python train.py --head_dim=64 --qk_norm=false --init="normal"
MLP neurons of a small language model. Each row is named by its layer, matrix (up: input weights; down: output weights) and neuron, and shows model dimensions 224-319. Each number is 200 + 40 x the weight over its row's rms, rounded and kept within 0 to 999.
After each neuron's rows, "fires in" lists the words (lower case) most often at its 100 highest values on Wikipedia text that the model never trained on.

L3.up395,166,257,148,196,259,172,211,234,172,194,228,142,224,193,103,190,226,217,190,250,124,221,224,238,226,183,122,213,228,187,220,229,200,172,175,154,199,177,215,224,178,300,174,256,246,277,212,241,182,157,103,153,185,229,142,189,167,187,202,212,207,219,200,179,187,214,225,160,217,128,137,186,173,236,306,183,196,199,200,191,223,167,118,213,175,193,215,176,113,191,199,245,241,238,204,196
L3.down395,218,192,217,198,168,175,244,124,234,172,216,199,122,170,244,258,197,250,221,199,242,181,302,207,216,234,131,145,204,280,247,194,221,169,223,219,182,157,219,214,136,174,244,247,157,167,193,186,211,264,187,264,173,175,245,215,225,194,200,204,211,175,149,196,102,185,168,137,183,206,193,195,187,178,144,154,152,240,185,195,190,234,161,305,167,236,192,214,158,180,225,218,192,191,190,165
fires in: "there", "around", "about", "late", "to", "months"

L3.up528,88,244,271,182,208,149,235,232,151,168,262,216,214,194,154,273,213,176,199,96,184,262,191,122,209,232,223,210,204,246,192,202,239,221,268,196,131,147,196,158,200,203,169,218,236,173,188,171,239,170,203,200,145,186,108,203,210,272,192,150,194,178,303,167,135,198,168,168,124,169,233,158,171,234,218,206,250,225,156,182,200,163,167,136,152,206,179,279,215,114,192,208,275,220,217,177
L3.down528,208,176,240,178,219,300,197,230,205,194,241,188,148,247,200,211,249,242,212,138,185,227,203,271,215,167,186,219,203,293,209,210,195,212,227,223,237,178,137,205,98,213,232,202,174,152,152,172,186,170,177,234,184,222,172,203,234,201,216,207,184,233,176,182,234,193,189,224,241,172,85,197,143,182,175,219,239,198,245,260,180,142,176,297,199,218,266,177,224,265,206,167,218,210,247,239
fires in: "of", "on", "about", "investigation", "to", "studies"

L3.up791,199,279,221,195,249,145,187,231,174,196,183,239,228,252,230,202,304,214,213,197,174,210,141,219,223,202,154,150,217,238,199,180,164,266,315,180,160,225,224,102,133,194,154,163,173,250,160,203,217,191,237,242,161,217,156,217,169,212,137,200,142,216,192,128,190,127,199,259,143,279,140,142,246,116,310,183,161,193,142,233,200,203,187,176,164,188,164,285,233,134,230,204,220,247,217,277
L3.down791,214,156,200,212,185,180,142,181,122,208,178,202,247,188,207,207,200,207,206,212,189,219,163,246,259,207,139,112,243,210,203,210,187,193,216,194,209,171,175,152,201,159,123,246,292,240,192,210,172,129,287,179,143,244,230,202,216,235,205,209,190,160,235,169,187,270,185,165,147,189,264,159,243,193,210,190,188,221,248,187,162,219,183,192,212,213,136,312,63,237,263,168,207,246,230,163
fires in: "on", "and", "to", "in", "from"

L5.up1011,160,227,192,232,221,137,285,164,189,262,220,164,159,196,92,221,253,237,208,94,123,203,231,142,190,235,229,183,255,157,183,247,176,234,193,196,163,163,192,223,297,187,183,202,223,251,276,148,185,191,233,196,261,203,113,175,216,166,295,286,240,172,182,193,206,179,217,175,164,214,232,184,201,201,244,186,178,161,241,133,156,242,76,190,224,223,201,188,206,216,259,247,247,176,218,101
L5.down1011,221,193,139,203,186,169,180,184,229,221,167,224,269,177,217,208,187,164,152,179,191,162,180,199,211,181,204,193,201,190,216,209,320,240,221,164,162,230,247,190,220,242,258,191,272,138,208,191,226,308,260,176,206,240,155,179,317,193,233,113,213,241,165,200,190,227,167,141,270,162,254,181,288,169,169,172,194,215,156,163,246,225,216,182,215,165,229,225,174,226,181,131,179,200,155,173
fires in: "the", "to", "january"

L6.up427,226,212,225,198,169,164,277,227,184,206,208,221,233,254,143,140,199,236,187,126,149,280,170,245,211,214,199,244,145,190,218,187,148,242,153,199,108,205,262,215,279,188,172,155,191,250,152,194,163,161,238,143,255,301,208,200,224,101,253,227,169,210,170,142,155,272,197,150,214,209,165,187,189,183,182,230,216,236,232,226,215,248,181,152,184,152,165,158,226,198,243,239,210,155,207,142
L6.down427,219,190,174,197,169,164,232,220,214,184,228,171,202,204,151,233,278,128,175,222,108,186,168,163,230,178,240,179,173,247,237,192,261,229,176,279,264,152,187,151,147,150,200,169,229,224,171,210,181,222,248,171,218,174,224,127,261,198,217,139,270,175,143,246,187,269,174,129,201,98,189,222,155,159,191,213,210,300,178,181,221,250,215,180,196,251,219,259,211,207,263,218,207,201,256,238
fires in: "to", "was", "s", "would"

L3.up396,244,182,251,230,170,210,242,191,144,179,159,175,236,231,193,138,191,140,265,210,253,233,74,160,205,248,149,218,196,207,215,171,147,149,284,255,188,191,193,255,162,207,177,179,215,159,221,189,221,102,248,166,205,160,217,157,208,141,271,245,206,230,275,221,182,223,121,271,279,169,177,149,233,104,274,170,187,151,217,200,218,270,237,220,195,221,119,158,94,222,224,165,169,198,262,193
L3.down396,202,173,212,260,201,175,135,229,183,151,184,144,72,181,221,223,242,206,155,295,142,221,176,265,211,117,224,176,253,206,160,168,148,193,176,246,205,198,141,197,183,230,219,210,168,182,228,180,166,203,140,228,268,234,184,138,185,160,232,199,272,158,224,247,237,208,215,206,266,183,114,229,227,263,255,255,282,179,207,228,212,208,183,231,247,190,86,191,206,187,198,148,192,186,208,138
fires in: "as"

L3.up230,186,277,160,184,302,162,266,237,150,218,197,90,294,199,168,195,174,219,247,190,134,191,179,219,195,203,164,199,96,234,183,204,192,225,120,215,220,284,189,266,210,244,170,256,142,256,211,215,204,171,148,164,171,244,160,146,215,215,229,248,216,241,188,257,138,215,258,168,222,218,237,223,139,181,227,193,209,217,234,231,195,178,196,178,213,210,171,201,209,147,222,171,256,246,232,181
L3.down230,195,145,208,207,233,150,239,187,215,241,155,204,294,298,210,181,183,269,226,227,167,190,212,144,217,218,160,216,144,214,194,223,230,245,110,215,201,280,132,235,188,200,174,206,186,263,215,170,246,215,170,163,257,171,186,100,150,231,233,187,261,191,216,258,190,262,174,222,220,180,269,218,195,212,217,122,162,200,127,243,174,192,164,163,217,194,207,207,247,146,153,201,266,267,237,168
fires in: "about", "just", "around", "than"

L3.up1181,179,214,150,158,256,251,198,254,269,141,194,162,221,227,183,242,262,204,259,137,232,207,138,248,154,194,135,149,248,151,137,171,179,254,278,187,157,225,222,123,194,184,187,211,247,162,250,254,194,163,218,141,193,178,211,236,152,184,232,217,127,232,195,158,175,158,234,191,194,223,208,226,162,178,239,152,134,177,162,214,164,245,175,169,227,192,159,154,206,86,268,196,175,204,238,227
L3.down1181,207,204,131,156,201,153,197,145,267,225,232,237,135,178,215,183,177,259,249,171,253,179,157,244,197,216,121,181,269,207,251,198,195,216,263,188,140,232,230,182,219,233,184,241,155,242,204,222,168,196,216,156,184,197,211,251,185,197,190,289,174,161,140,241,202,152,198,198,241,229,200,244,237,223,227,172,191,216,216,247,187,288,226,190,214,165,153,160,193,169,260,184,201,234,198,157
fires in: "of", "from"

L5.up1321,145,261,129,134,182,104,251,166,128,194,153,173,171,183,143,277,295,200,211,137,118,234,209,232,233,215,205,262,173,211,201,198,166,215,217,234,221,180,224,185,201,150,141,225,151,119,229,201,206,219,139,194,216,247,157,168,139,209,238,226,188,138,161,221,126,179,193,256,194,219,186,156,212,193,194,214,170,231,243,168,189,221,170,261,198,185,171,218,256,184,231,141,179,225,170,193
L5.down1321,181,307,170,231,193,164,256,149,189,126,174,224,197,186,229,255,194,170,163,205,189,224,141,198,183,169,231,205,214,100,162,233,267,211,221,112,199,185,278,256,169,282,210,200,224,220,284,204,143,233,188,190,172,140,161,215,215,232,227,228,188,220,171,152,268,195,220,138,243,198,191,177,212,211,198,235,177,245,148,191,202,172,166,188,167,211,144,190,206,255,179,204,164,244,191,223
fires in: "to", "of", "that", "as", "after"

L5.up169,200,169,231,249,270,126,261,112,134,167,224,226,225,206,170,263,240,148,167,132,212,197,122,144,164,210,152,137,192,152,190,186,156,176,223,164,191,220,197,205,156,170,205,129,272,174,197,150,243,169,193,195,206,241,144,144,172,160,287,244,240,191,262,246,198,230,215,179,181,325,217,88,266,117,210,238,197,151,274,193,189,213,180,186,173,183,175,245,219,223,255,203,193,105,180,228
L5.down169,145,164,201,219,178,155,181,141,260,166,167,226,244,208,198,255,211,228,199,156,223,199,242,149,220,123,119,177,251,137,254,262,241,249,175,235,229,239,215,254,244,237,228,201,265,244,166,195,163,225,145,217,222,204,215,277,264,236,178,280,184,238,143,177,153,161,187,230,160,167,243,240,216,230,113,211,147,296,185,195,144,187,217,207,212,227,225,168,214,174,177,214,204,288,223,234
fires in: "in", "by", "to", "of", "as", "on"

L3.up1434,176,193,207,212,248,236,215,210,231,183,203,175,258,198,197,212,203,114,240,192,218,234,212,218,266,174,243,114,204,248,241,168,179,248,266,295,195,210,232,178,187,172,205,173,198,154,192,219,256,160,232,135,244,312,231,195,166,96,234,199,194,251,229,203,215,229,235,256,251,217,109,251,203,110,233,195,195,191,287,218,150,199,271,131,222,232,183,174,158,216,183,177,278,154,238,240
L3.down1434,189,205,310,191,164,188,211,169,167,243,223,191,89,287,207,220,290,158,190,223,174,243,207,140,161,137,188,206,219,212,239,248,227,165,266,275,221,220,179,228,196,168,240,169,141,89,192,229,148,135,224,228,215,158,224,251,218,173,203,201,235,181,198,186,233,195,193,148,226,195,157,148,198,196,266,214,270,185,183,248,152,109,161,275,193,242,138,172,166,175,169,221,192,199,290,158
fires in: "as", "making", "chief", "made", "head", "top"

L3.up1399,132,237,169,224,238,202,258,177,161,164,247,144,196,219,116,246,251,265,223,124,149,159,142,183,188,245,193,151,210,178,225,158,256,210,229,157,170,126,165,235,211,216,220,266,221,230,163,216,274,111,188,149,249,248,188,172,234,178,154,238,182,230,153,212,202,122,196,87,149,179,274,180,229,184,200,265,216,226,166,212,162,183,149,175,127,185,150,253,228,166,177,173,169,172,240,176
L3.down1399,195,240,172,239,156,189,214,112,199,138,253,233,200,222,160,230,224,198,234,215,236,196,181,175,213,211,164,184,327,181,145,275,213,254,211,149,213,160,188,255,191,248,275,152,161,142,225,193,154,181,197,217,204,216,231,245,220,172,269,181,284,218,143,183,209,167,242,187,267,230,191,134,154,149,227,176,171,281,172,235,140,225,160,169,167,203,196,237,188,271,247,163,232,227,224,200
fires in: "of", "to", "about", "in", "on"

L5.up135,185,219,230,195,246,140,226,205,277,209,139,178,213,185,239,218,247,219,234,146,204,140,191,246,172,205,164,208,217,185,225,176,212,243,278,186,137,183,216,121,218,179,188,209,262,246,180,172,267,160,167,201,261,137,193,243,214,246,261,150,138,235,156,154,178,125,234,169,204,194,185,151,134,192,237,213,180,279,216,201,221,211,209,110,137,192,150,172,221,158,261,239,186,156,208,192
L5.down135,195,246,202,175,171,198,229,215,204,215,257,292,194,251,175,221,237,213,254,169,195,308,217,179,275,148,202,217,217,236,202,216,191,275,149,225,201,129,157,179,150,201,238,242,153,125,231,207,175,166,261,234,111,178,207,186,219,164,204,160,243,193,89,128,261,127,197,178,197,155,153,199,201,192,260,164,212,265,238,247,170,182,129,195,184,243,197,205,215,210,203,208,150,191,252,109
fires in: "with", "and", "between", "from", "on", "about"

L3.up704,163,291,151,185,264,207,215,150,145,202,200,222,261,188,155,211,262,190,211,278,167,255,163,227,243,209,137,206,201,192,214,183,185,203,249,234,99,195,186,233,207,203,170,186,268,209,215,180,237,231,208,174,200,184,190,170,248,189,160,203,173,245,168,199,206,159,204,200,168,192,226,103,168,167,221,237,246,250,225,181,216,265,183,225,187,198,195,191,213,148,150,261,154,123,166,214
L3.down704,249,274,224,147,153,255,194,207,203,200,217,205,205,222,188,169,195,204,211,236,136,192,200,122,219,233,170,218,132,239,193,239,151,306,253,234,160,128,252,203,229,170,186,210,204,176,210,183,240,196,179,255,262,144,203,208,246,231,200,217,260,262,158,150,255,193,184,149,198,154,203,177,240,166,128,245,169,278,240,128,271,225,186,190,171,198,171,154,280,228,175,188,177,159,205,137
fires in: "with", "shue", "about", "novel", "like", "other"

L5.up34,147,232,192,169,198,275,206,186,218,223,244,232,163,197,176,166,208,180,249,216,228,272,209,216,245,210,147,182,186,191,174,241,180,194,213,179,159,214,159,248,198,223,168,158,254,207,210,202,168,142,174,188,142,219,152,196,162,218,159,161,136,247,239,163,164,170,199,207,203,236,214,156,260,163,256,117,134,118,209,210,216,213,221,188,196,201,194,260,196,258,167,222,143,112,274,207
L5.down34,245,217,267,244,212,178,190,243,196,147,154,191,100,189,200,259,222,243,204,251,201,212,224,225,142,193,238,262,211,135,193,142,173,214,254,280,224,184,198,205,188,170,248,173,170,140,256,198,164,147,261,224,223,195,225,250,244,106,244,246,214,212,145,262,172,135,212,174,212,180,146,269,272,185,177,139,206,267,144,162,167,213,124,206,174,197,154,169,74,163,162,248,231,257,131,160
fires in: "there", "during", "this", "help", "of", "where"